python train.py --d_model=256 --n_head=2 --n_kv_head=2 --vocab_size=2048 --norm="layernorm" --norm_place="pre" --norm_eps=1e-05 --attn_scale=0.0884 --parallel_block=false --init="normal" --beta1=0.95 --lr_head=0.00439 --decay_fraction=0.808 --final_lr_fraction=0.1 --dataset="wikipedia_en"
MLP neurons of a small language model. Each row is named by its layer, matrix (up: input weights; down: output weights) and neuron, and shows model dimensions 64-159. Each number is 128 + 24 x the weight over its row's rms, rounded and kept within 0 to 255. Numbers have three digits each.
After each neuron's rows, "fires on" lists the tokens most often at its 100 highest values on Wikipedia text that the model never trained on. A number after a token or word is its count.

L2.up451:132139140111126104127137106100146104173137106129139089160124163128160138147145170170110127116100125098138088100110129150132120112109116162140078083100123098127155081128105116138117091148130144181104115111101124130110142193108133155129081106128129114143146098127136084094126115134171120131
L2.down451:152091114132179098154141136121112146162109119123127168161142122145130107136182117104113080103112133126121106111113133174105135121089120115129127106119078115167145120087159124167146129147115146132128088136129110124104140108123117142115107106130134149110100170097130135115076147155151120147
fires on: "end" 32, "ud" 14, "nd" 11, "d" 6

L9.up691:117100144146095127131136148115103081083128162172128089139109146115123132089112130120174126122112119114149142087111103142182138157107145161120120146166080105115121133184169105150141128106188160155066078114161163088133129139084136122164172136135122112111139098110090113122148139117140174130
L9.down691:102141117142149114137146136130167149136095139144154153169100126065107152093148124144137123097171127157092159136141127149089133115142180174131139123094132160127098139129115079125131149109181135125096085134082112075138137118108160110122131139134152155122174104125084137164147112141108144120
fires on: " and" 66, " as" 17, "," 6

L3.up925:127120102108075136039145154113125113138116157141128102099134086093112152155122107132090160138098144137108139161129136105187140121150111100142114113180170133169139146120111158119153129097114134113125086090141134144117130133120124084090128152128120128120123078170112134126154139120100121133
L3.down925:128142113113145114142087141162198147148108120071138134121138101122145145122132093107135065151112130156113128101106112108105168130186154152116113151155141157167075087097190094139105136129133126172147114163133156116140154124138112107158139162146114114097099134105092116165120138092145096112
fires on: "our" 18, " This" 17, " Russia" 11, "in" 10, " this" 9, "ence" 6

L10.up35:123124101154144162140113124138140139075140167152134103145109132116116153112112113113105114106101114143157093107136125155123096118107141109102133112176145106118129116127116142171169142118177131158078135083091147127147106146117175138139136107101105135149081133102090124161164139131103108109
L10.down35:101157155111140121161076130154119137106133159094149071145082124118139111099113134124135158145165096141095168130111131129106138146151125108151168152122152139137101102176125148159105120112153118110113104116131135090115095119148106108128161129120116154130109131107085104134119116118096099073
fires on: "," 94

L10.up73:138122185093128133145124107109135090085122175147134194110117102091137083181148123180126158180102102154123131114134118139122109107129152131128112122128111142103171121130084131129124104143136131114168134104146138116153120146073075110150093122096099101115137174121154125162139129119091112093
L10.down73:115118122159138148116134115151120122117111124135126112131148135117134082075139129111102115145106130099104152096077125119129141169112125143131121114123140135113139112128146114139171158144130142116164136145142128114162135119113121092135098091116157168095147106125136117122131143089127162135
fires on: "," 32, "ra" 16, " |" 9, "y" 9, "ve" 8, "re" 7

L9.up942:086118158109150105113161109081129085121103122155116125166137096106118147113123095109090112140123158130075128103110104073117116104121177172123134155161163129152099140104118127148116185162142120174126111126138149131127112139098105129102128103166143161067149141116161113147129162137164123137
L9.down942:091093133163145122142084115122083136103128112125106137112090140151144125131101136108102152087111107090130107113164117147133141171102108105121116150168158111127120112105130145130169143109126144107123137174163138136155160130145140137081115125135095082160141132101157166107161162085167124081
fires on: "g" 24, "p" 9, "t" 9, "ed" 7, "ce" 7

L4.up731:147098146111127092117086128099109104137117167117111115129128097164090158114119095150089146147116078113152117132183156177153168139128098115093133154141157162125122141101090121090137134125134137148117094179122150142118057128155114115130138069127109138133136099134139114115116137114150109151
L4.down731:133142086112112121122131120156119107101096128153079118144165108145097140119135119089124167111122080108141147150104131154136153087105145091147128089144149135119132163129135113164105155130097124149137136145075078121134137135105149153152117084156163157167126145155088101128167154134142165077
fires on: "n" 54, "r" 8, "w" 6, "all" 5, "ran" 4

L12.up606:135062119104132152128147097131137119106141146132152143127118138146127112119117138137132118105100133125136097119146085154136101136129118174097118163109096111139125096124134112119121138118130125169096114147112148132131142112097129153107137173111155136106103151156104136115175107099100125136
L12.down606:175154175122142134104109081137143142187112118119140120119125138108133135113128112174144160134117154158125138142133123105098158144147132145136147123101136112189134128137144139144148086139160127146116115148138136120096112152160137107126146138142109116121102116107000112114138155118123112111
fires on: "ed" 46, "ing" 13, "," 10, " at" 6

L3.up499:170144121111111089136133125108153138119123128125152124154147151134114140126113162131087132086106152137112147112148094164171122124122137116136144130140112114152162157166092126142092131135116109163095139120154153175122116137128124094145192104125150132133132106143137136105078124153170110110
L3.down499:104158132146157096131102110164102150137132120110101137114142128164145133151077132142135139119135124132125123115165167107144094139103101098160111140132132130156127164134181135171142109098107111121116141112140142137158148142151136066163136171144120201108146141111156174133152106087123133144
fires on: "al" 59, " Al" 13, "-" 11, "---|---|---|---|" 4

L8.up928:137124181111093154091156131126116176141179113127167154140142149121116105154121094167131100111082141137125131138096097133090145069110064133127115099133144140109126116157141123069098128157144141118137127054113128135144142082118104083125118067143136141095122139113125129148138138107157125136
L8.down928:146102112157135124138169111136108122132081137135108148162092158157106171086135125107094133160093112069139114116119122140158117138115161139103138107149087160124118141080113127143143154147125112151125163183159090189113114147114110129105143121149123149097125115171132140100097105147123121130
fires on: "," 51, " and" 7

L9.up713:130117176121117128142143145112147124125138137147149115126121136123133139162125141134152105127094136112104084148118105146103130120139147169121126095120115137123144125131144101096095136128175117090156107111194128149131138154115073150160126102104123126130132186117101137110161180149165104117
L9.down713:121108070168127103161133128157099135096114152124133148146118142127110121092109122136114137145142147174147138108143146092144149134131116105124140128096172125130132090123099145166159155152139133152104117137101143125131131137136152120116121137147123116111136099153117112116114099092106145176
fires on: "," 29, "y" 10, " and" 8, "s" 5, "d" 4

L5.up952:133126085156111179113121090115095116121119131114112128133060096117140148088121127114111130181128150109155121167147127094155091151153111096132173105146128130117135125064069129153122138143135112156100131134147117088116088150164152153095134101133081119113107112109131132101148125136105142106
L5.down952:066148150106152134116174153147146117145114155084115115093115163116126128134104129127161095160133132134114131101128156175100168108106092148127105130144104098143132125169177147107102158140123149118159116123106157157134166120090114145172109183141123127124155109172145145124147100156129141129
fires on: "n" 21, "in" 14, "tion" 10, "or" 6

L9.up694:109123144128128125108189109108140123130127136137149114156129126124080097133123100127111102118104070134116134144133092126133132089118079156135147154078122141119152131159184127125156143113181113110148111155136089180133112181120106150093133158148124123116063160110140106099107122127091118116
L9.down694:113123059127151149161090123135139146075144117130125164097118142129102124149134151114155134124130156146134154149113117107144101164127130131115131104160098107136139097104141116134124124169112132135141140137110152129128122141111124129118139131144164145135162082132121126126138133119108116124
fires on: "y" 29, "ing" 8, " later" 7, " that" 7, "s" 6, "e" 4

L2.up964:134075099109136117129146139126130140104141143138064142130128148147098100158130136124134115107128125132154091122078100140104113090173132084123132106144133121161116124123133098115119164125151123149136155143127167123078100150157089140095174097104163130127163140137122131165110135097103147103
L2.down964:127107144153133184095108163121108106146152154174141125192100130154117136124131137128115144104142115122169154156154141141155107132092126150159118154107088133160147098124091115164108144133142167133138131147159098158154158152168137132126174100095114128082099136141112120143124132117142093146
fires on: "ant" 17, "gh" 14, " until" 11, " since" 7, " Act" 6, "h" 6

L10.up547:120120124095148121160099138116119144149157142133120141148111155096076133122116148138159129086098138128162129127144142139129100069103091127148099108140115155154103127142125096116106107131110082134135112130154156187151149101122144121132125122130105127145124140115127108131161147123170098140
L10.down547:143111096132117105148155160118133095112112115159106143080083150140120126106118153139123078101109148140125116089148078127170154145136137136128139116183129126090115073111086130133138155151158160148130114111158123129130102128184143136156143130135073152091125116149142137122143142133117137111
fires on: "," 32, " and" 25, "s" 7, "ten" 5

L9.up654:156079135156132107098142129143127114127145114096135131142142137164126089130148108104124135142108128109119169144196135134176142142149101114126104174160131132105089119093145129128131110145079071156112107150114091122100096145131119157097114112125107126100091140153148082129120126114161158093
L9.down654:115145163170113110120129152119132130161125164155127177131164133169146110140133151099129104105108101117115149163078110119118127135095135087082114097112168169155140157117090138102130098125133104128100148103113157097092117138135162137147073163178148140125150109132099114172121152145126150163
fires on: "w" 25, "h" 10, "K" 9, "n" 8

L4.up432:129154113099097143127121120112160096114133143096143150131129114156118151107143157146141126110146155129159126134141112139173105139116125115137091114204144111175147111120077091142107149166126139163096145114123147153107145142149122084123133136106071098114143119124130112137133146143108139137
L4.down432:107109158148132171105149166158085112166115095138110118118136133124173143120089134148108101129125129119153129114087141159147142118132096110124171092087166118100137068143153158095119137111110139111165111177150150110124113097114123091130195135141163170139151122108105155145144121091122113140
fires on: "-" 16, "li" 10, "---|---|---|---|" 8, "ge" 6, "est" 6, "min" 6

L3.up671:154106128137124094136159137086103115122095130132094136112153127125094139155166109134113126120127128143128182135113127142137131084124096155147138091106162143126164146166164135156123142100137075153097137139083142112155112128103097125134116111127115103110164134173112150136142144119120123114
L3.down671:148148126105105135114151120146120162195158099101116142134117163152084110124109143130108112107133087133115129091125137121135141080104145108098120089124107116131098110127103119116110157099155145103155110132091106150168151147163124113141126129146151138174180185099103143124151110154134117128
fires on: "," 21, "s" 19, " and" 11, "el" 5, "y" 5

L3.up445:108088132150165126116106124153110121098164101133130165127148159146143123132195140134137146126111123162158108119126112106161161140081123092107143110130104136149161108132129157129098122148144098127096077104108126160130123195145112149060131134107097102180122106161118153181119108153155174138
L3.down445:159095123140137133146131130152135161120146077142134147141093120096094151133128153178130094164138157107139080124127147124157162135124081132151130127094144129120087134091183126121159124183149130127113117113099135161149138149180135108114172133158097100122139130126099139124127092134144128108
fires on: " at" 21, "and" 10, " won" 9, "et" 7, "rd" 6, "t" 6

L12.up290:109130156076140155124142098089119129098131161135108132126103118109118125155114157117123090122131116149140131120139153135126107175153162156133104123124137133146131117106160169133116175089172137178091172128124124140101118131166111134124133085130109161110121137096081158148137130142151085137
L12.down290:133159112102135118116169149188099121131115108135131087130131127115119142111102129185135170123117129106132153105149149150105148081107108113146171100112100126142154112143146125140128085149128126121151101120172125151120136142129139088109146142171151094119128108142003106120126116114129122123
fires on: "," 21, " of" 11, "al" 9, "ical" 7, "ed" 7, "s" 6

L8.up147:115129113131160099142093169149162122146169093142136127130134140106103079125167113135125161156128156097137098149119089082103148137123083153160039107137120139132168093154118138145142115104146119100095131122135108151104110132095143191115083095120135118067100105124145131137121130138145080110
L8.down147:129116127144131104158124144072094174180119099151132146127087173164125152119107145099120109128125139151125171094127140115138138099095112123108123166134108134136147137111104101127112106111135132082147112093101124128111166116120116134123152152148163139141102110127158105105096137176156146126
fires on: "al" 15, "el" 12, "a" 9, "nd" 7, "d" 7, "in" 5

L3.up581:151126146114129116131113101141104103090133178133128165133122120143115164159128122109124108116136109168141132144091117119149127156109138131135092141082137142119158128140126112156133104147102165142109095084158182120105120106121139083086172117117114129151109134105126175076155139107133150093
L3.down581:117120100119113117131093100120147118094155142111091124116135140106114151122109150139129139092121112149098108126145159139178109110097098070099120123101150123121181138093126164173152110123102135166137125116147172123146076131124151154113124110136109080116145147124124152133127159133114124194
fires on: "ce" 41, "y" 9, "ke" 4, "la" 4

L4.up581:108148130107124113125117145137142124125144107155169092124145124146113158105102078159114145144112103127117135131138157152119161135173085123155090109167111122092152125141122149172135121153090124111105130097149152156102111172169167086118074128116112125079130121075113132177154155137120098114
L4.down581:104143146111068105117137156133118137150145122169134159084142101148113116109173123132152110158156131175133125139143144127088139191130140155088130127113096111131129144164184101118100096110166138096079147152111155119129146164149163122148125129136111104092133121144154177151104173136141133128
fires on: "." 37, "\n" 29, " to" 16, " |" 12, " of" 4

L12.up188:138130133108138144135144104147139127151155150099166109133136148085142128117109157095146134133129105154157074129119127169111126149153181162154116134180107131101147123108108147092118124143143163125093103106118129147127120142135086128114146106112112129162098126144105145120127129088114121105
L12.down188:132094143121153157139123168122140095157152116154129096122142118145136113098122167077124134145134159139074198099116133105139142114125080130153101103150141121133069090153124148132129167107166096173124146121143129124085128128137157139095072157151146135108139094099043135160119117118148145099
fires on: "," 29, " and" 24, " or" 8, " is" 8, "." 5, " with" 4

L9.up835:094116112132106180105101140150169143178122141135082126115128131125139161126116149109140149118119152127157144140116144170138121098145156101080165150104102102126162150130137110128161144100075149149175126132099138122095137152123114129163146121148151098112148122136113118119119169145141129136
L9.down835:133149092154130150134149103136134090142141119148133094129132155152103149165107115154101158171137145090160112121134118111154140108090156100114120103157122118188109116129100132152095118157114113117148077128141142179128086134174122111109131140128155108171160101124081143151146120148127128123
fires on: "er" 39, "in" 14, "old" 7, "ne" 4, "y" 4, "l" 4

L9.up649:130140102120108108168146110086115139137129157125128112142152145112111113161136134132064140115127090131116135146091115141132110117128131134088124118100115152126136165152162166101101111124112109125134149103117123128065112127096157105148140130164150113139127168124145170132206118112096141083
L9.down649:107127158101114133128146097120151161115105122093132097105122130116099094131145139117108175103100096134193104102194129144149157131173162135106134121139115128157085106148101111121098117159150140160157137112162139155116125140114146131179126142115146138143133156135094063127127136155159148127
fires on: "," 36, " and" 25, "s" 8, " business" 7

L5.up161:122154133115174144126108155110070133111088134147137146152115184123111129146102117114112138142128169107118113090100108112123128140172125152139139117120175104150106141104111108117133118161164156154117130144145103148114149152097137175140097110106151180146161152108149105115085159186128152189
L5.down161:107107110098133153132113124111113134131102133140117123109155136138101138131161129137132136129161117170137111125122130124126109087103113136119128098132101130114134136126132140112161172120162091128152136116141143101160157127115136103104139149146142127161107145112127138124128133140151152087
fires on: "o" 24, " not" 16, "g" 10, "p" 5, "il" 5